From a checkpoint of a small transformer trained on Wikipedia: width 256, 4589 steps.
MLP neurons of a small language model. Each row is named by its layer, matrix (up: input weights) and neuron, and shows model dimensions 144-239. Each number is 128 + 24 x the weight over its row's rms, rounded and kept within 0 to 255. Numbers have three digits each.
After each neuron's rows, "fires after" lists the tokens most often just before its 100 highest values on Wikipedia text that the model never trained on; "fires on" lists the tokens most often at its 100 highest values on Wikipedia text that the model never trained on.

L4.up93:134110109129130081138136066145149118079176151168115141174169143102111164145124092141123112154123108113106100121139119139158106073124129123147120123141102126100098093127123172104138156159179181132097102155136192133156136126092137132165145111118133126106146144124114119159102108137064133163
fires after: "ate", "ac", "ig", "40", "ic", "et"
fires on: "g", "y", "z", "hel", "er", "F"

L5.up310:103130114140179141161103152170087140109134120136093133150121187106117117134147154157076102105155170117140082150086117124094137122116161116119117161120140126068143126150141168140131148154142094131075143159108104182123138121080166074102131131129124133156120106152123140136098153121149127103
fires after: " A", " a", "o", "a", " O", "-"
fires on: "e", "h", "o", "p", "he"

L4.up339:152107157141148164144162130137115079150158167127116116148136165076178132111174148100155127105125149127105145147117169121101098111120112123148132111096172163139092135087097150083121079116116128131144119154133127144147126100130118119105142129106140163161090114149131142088103129128092128136
fires after: " sy", " sim", " Sy", "A", " U", " B"
fires on: "ig", "m", "il", "ri", "n", "s"

L8.up208:108118146131137111174149129124099107145146137133123152143126164114138095134177130071124138078118127085114176107134113083162087123124159120155122141150117095146115158132154121134124129129155112123146176105123115108101156154130076134147054145137165135120115085160083140134135126126130159137
fires after: " \"", ".\n\n", " of", "\n", "i", " |"
fires on: "A", "os", " Des", " des", " a"

L9.up137:138117151160101142157144145145090161143107148165122142121128115124107102098186151141162073124141135144124119161125106127115105156124137136143172124140129115109156106103156136131117101099108144117133127108095132147103136108137163184093148101113118146160113115165109148190117135105125174079
fires after: "|", " as", "–", "20", " "
fires on: " ", " well", "20", "–", " c", " part"

L8.up649:104142147163108096128158113120160172112109149143158128109144126142070128134088129133163074126152122125155138120096160090135113167157139114139129152104160121129168123094123181130145165120126114098141119073115104129137143160036144115156118137115121125111120133174112159123119141123139145164
fires after: " ", ",", " ("
fires on: "20", "19", " which", "26", " that"

L9.up718:103153128138135156141160104085171148132146120137160124144077148137101124105148129138151135088138151140116174139136110077133146137178117116149124160120162112131122112107097121094150120119103141156146101097147116110090104179077165080149096201127117105155124124174106133139110141137130103123
fires after: " ", " (", "for", " comp", ".", " sim"
fires on: "19", "u", "20", " An", "17", "ul"

L5.up254:138087120148153145152089075168098122121151151127111087118137123165087158134158166170164125109100141088102110139066152152107142143168132165118145151162116120122085101111153131103105124083133149120078148164156153133122122119104119138094124129113118153156137100154120140169134088118155133086
fires after: ",", " an", " An"
fires on: " which", "other", ".", ").", " but"

L8.up256:119103104094114128111148128165106140136162108124106114152105113158108066130103141126164130115139106090130210147098135099160134161152101131120150148107129157152125155116084094097114128114113171124127124141144134141118142139112157140160161097159153089130070127155115125100099140087117137104
fires after: " ", " (", ","
fires on: "20", "19", " and", " or", " st"

L5.up396:076143122093126127096149100124157142135185128160160166157149125115148125177106143151130136144145111157109108158113092128157119161136122118148163111135155133138094128151181138097096121100135132136102104147105064136123119120120113085141161112126136117122089163157109096133141131108140134145
fires after: " ", " de", "om", " ad", "com"
fires on: "19", "m", "g", "it"

L9.up599:157173146090148088147155171110133153119150123138108147152124093136069125075120136103195088158134169158164164128119118160122118127162128121120170164131115115109103101131128126153148133080146143132119081107149106123139117116093152120150143102150109124156135106126152087177121108140115139106
fires after: " |", "-", "|", " ", "%"
fires on: " ", " S", " T", "\n", "re", " |\n"

L9.up14:127131110157115152117120142130136151120128150172104135180128150121079108152169124137115160124158150161127144125048126126121090137144072134100141148117109136105145158087139115162127109163163124098159152117083125111152152110106141083152177152102107149160117149150103119117136156095073140097
fires after: " ", " |", ".", "A", " F", ","
fires on: " |\n", " S", "\n", " that", " Al"

L7.up403:159133095147164078146106072123145127119116087144135137105125124169113109146174088133130081102132127115124197132094106125136136122099155083121148133111145138110118142180166155126120152108130132129148114137108111128156141134139140085179124086169107115066077130118153138141135078093145083101
fires after: " ", "-", " ("
fires on: "2", "20", "3", "1", "28", "6"

L7.up50:148145090099156115092135090108142113136124110120112119131114116131130150121130134126126121159135108112144099135117126161132156112130124162125169147167068163140100105129152163176146147136161180132124110124103147140138112078112138102107166151113155138086093135139153164118130129152123091107
fires after: " ", "-", " (", "it", " M"
fires on: "2", "1", "F", "S", "ime"

L7.up272:096152134138126154137135101096101100103127148113111098131124089096118139121132147092177102086115064107118134156119163156121125168115103135093155119156117163084126133111170157134091138146114167124098127119097130162107098093127124134127141114151124118142125135118126127112089160096092144127
fires after: " ", " K", " sc", " p", " k", " the"
fires on: "20", "re", "e", "W", "n"

L4.up660:094123096116162125145174152158133114119148163141075145138087131160120121101101105128118111118107093094117183120080125095177145164110099154115110135172097127134131149104126144126134161115144160108125092108142113139114095140098142111138146125134156143151113116099136127127147140115087104096
fires after: " ", " w", " s", " p", " K"
fires on: "20", "est", "outh", "ood", "ast"

L8.up497:113110082082136127118111078158107134152138132148096139085101175100100083113121155116167130091117157152112149087123115112160111157101125118113135151130136134178119129134143127118118102115136095125133148117114125091139150109094159124130165129108125116096113157130136145135119114142138145086
fires after: " ", " ("
fires on: "19", "20"

L8.up348:119151161137173131159146103098110159111122129112156134114167117141126116117111099105161136108135134114144160128129152152140188107167085107130095102160162100137124137084122141075129158120152144131127136142068125141127149133136134139126133135177162104099142119132126099143148115132099090108
fires after: " ", "av", " U", "–"
fires on: "20", "ig", "g"

L9.up281:148137147132060114127147107120115184138148145100103140125141156106119129135153170163139127109125143159140115146142121125139081156120078109170106152144113164087116115133092174119106112131139123116119120110154139130133072137113104180101152137099144127116087143140145116138163149121104132148
fires after: " |", " at"
fires on: " ", " +", ",", " number"

L8.up515:165161143156110141170149123130117128032141138116125113117170154099144129104085134116091086135122121146118107111121184152107147140141083114167138162122135091132111101099157153120094088099133126110143090153091123136150155101110106182104150105132093105158111132124145118136116130096123148131
fires after: " |", " W", " sc"
fires on: " ", ",", " L", "al", " (", "h"

L4.up245:115118160159124115160129095103134110142131147131149115150137115131144170120133186112159106094180149157091103091133153133135092167118124140123148172154184106171104135121142120144102173111081109100136122160109111146154132125145128089143174143130113115124072091172164080175099125124084099097
fires after: " f", " deb", " Fran", " ass", " dep", " dem"
fires on: "ut", "ol", "oc", "c", "oci", "ob"

L9.up54:111155131113115093131158079152120163160150136174137134123133116165078146137174109130157120135149140142123115156118148168121146144096110146105093128130139100095154140082163130144126115147141123124117135155152126154126096172136163124092132141130144137168152064160138100126063093134139134114
fires after: " ", " (", "|", "–", "'s", " F"
fires on: "20", " F", " rele", " ", "orm"

L4.up372:142143100152102112150129071122162092102138103136121132124125111087108148182136104145141140139096136115097122152113127123140130099144136132118154141166119101092089125099100109139150167170148160097092127120111145150115091096134123141118134114157090107184076127156141144092126134132136090085
fires after: " k", " sc", "-", " de", "ud", "at"
fires on: "g", "che", "re", "le", "in", "our"

L5.up330:117148152135119147131148153132162131071148142106111129129101143154158102101168176121109120128162194135136109143091108077129094118136119106107166123108161121121122140126172136123132140130134116098160115135073129113116115141130151143102105117121159169091155124140157106129137139124111112114
fires after: ".", " N", " |"
fires on: " In", "d"

L4.up759:124087160117149117123107092142111113129129155108106132151125060125124122166101156138089133145131096097109135102081145136142099131142117135132128168114119148113118184080156151122125172141153118114127105120126133142131103139130145141076169110124108144132137116158111092110104124139071106110
fires after: " M", " W", " ", " H", "M", " h"
fires on: "S", "r", "ec", "ow", "c"

L7.up164:175091127132176127123144123102095166134129142167116141138173132128163149157082071176084109109121102129131124114086147075145099178131117142118142111168144148165086136111126100136158160125113161170114114142142104128094136132110092132132143157122153131158139110138118105129136106093074128089
fires after: " ", " an", " pre"
fires on: "20", "m", "c"

L5.up631:105119107084154131136122138114090090157099087141066142117137125143147130099103120123134112150116119107150130120115156138131132162159132113165151111137129140150128137106132153142151126134124064144093117159155105127111093087152090192127108130102136088148139143147145113125104121091118180118
fires after: " one", " am", "|", " some", " Europe", " each"
fires on: " of", " ", "ong", "an", "ent"

L4.up568:145128161144152069143096106120084096093149154132135130144139095175113104119104189101117140118124132067117118095144132139131095135149147130131132131145129140128080116112166117095167140155140123133110140123162144143124107146125105171117142151134099098128145083129114153144108097092109093124
fires after: ",", " sp", " Sp", "l", " th", "all"
fires on: " but", "ed", "eed", "ess", "."

L8.up280:156174132152107114089117125148128167152145126117127095145144157101141127122094127138158091129125139106116122179110146171121115124143099143131177147125116119159118112080127164102088111123131117132109082104103150118144129154113160124118162131096125146134085093132109075113156135126114150096
fires after: " ", " |"
fires on: "19", " ", ",", "20"

L5.up433:094116149145128124143121139146159172185136157145114147139098119114107094128126113102104120141164131105133131149134143136132119114135112119107094127129141137125087141114128140104088088107173132115110107101127091087181118154123139121108107140135127141141128099104148150153125141075142153116
fires after: " |", " -", ";", "-", ".", " "
fires on: " \"", "z"

L5.up319:089146098129155142164140157155116104116137099122133163111130157102074122094119075113152160120146126108154167166148127167170151129089076151118098110175142103128140117108123126094135127135150104130096163133129149108129128123116145144099070092102111124137141147142144094131161137094152136123
fires after: " Rec", " R", "ber", "erv", "b"
fires on: "ords", "ailway", "g", "h", "ices", " Park"

L9.up160:147113079136150091135152148168114104073151144119113103141167113135122111099152110144159141120121129134104114132103149144178156143129129103115106119116102121129128142101156121116096132125135145171145156100127130147127116129124155063125129182130126141109173130151120090127118139142087087129
fires after: " ", " (", "am"
fires on: "20", " |", "et"

L9.up661:148171102121062072141154136122097198076149159124093114141135131131138132154113126173143116160103111111126109129095097144119107129161128137121122155140118156132111095113154128149149125096145127123136068167089107128152143092142101120130127123114114182149096126109109111132107114110138126129
fires after: " |", "'"
fires on: " ", "\n"

L9.up363:124163159145132149121152108071084150116114138115091127120133167136128112119117115103168116129127171098174094116108181152104134170144080119138143111144122133109119140144161163135154164147151101128108140132120125129099106114135157148103140131106163099128121082130093129145134116120102151111
fires after: " |", " ", " and", " /", " to"
fires on: " ", "20", "."

L7.up146:156150137157107118116162157129131175078140156118158147066121149123152133132098145155108091137151126158173157102132128120119117115107128124140172119116136126145140139102163117155082115085124167163162129144099152113145101145065108160108166126110098117103123133141165145119128103079083127153
fires after: " ", " in", " |", " February", " March"
fires on: " ", "19", "20", "ah"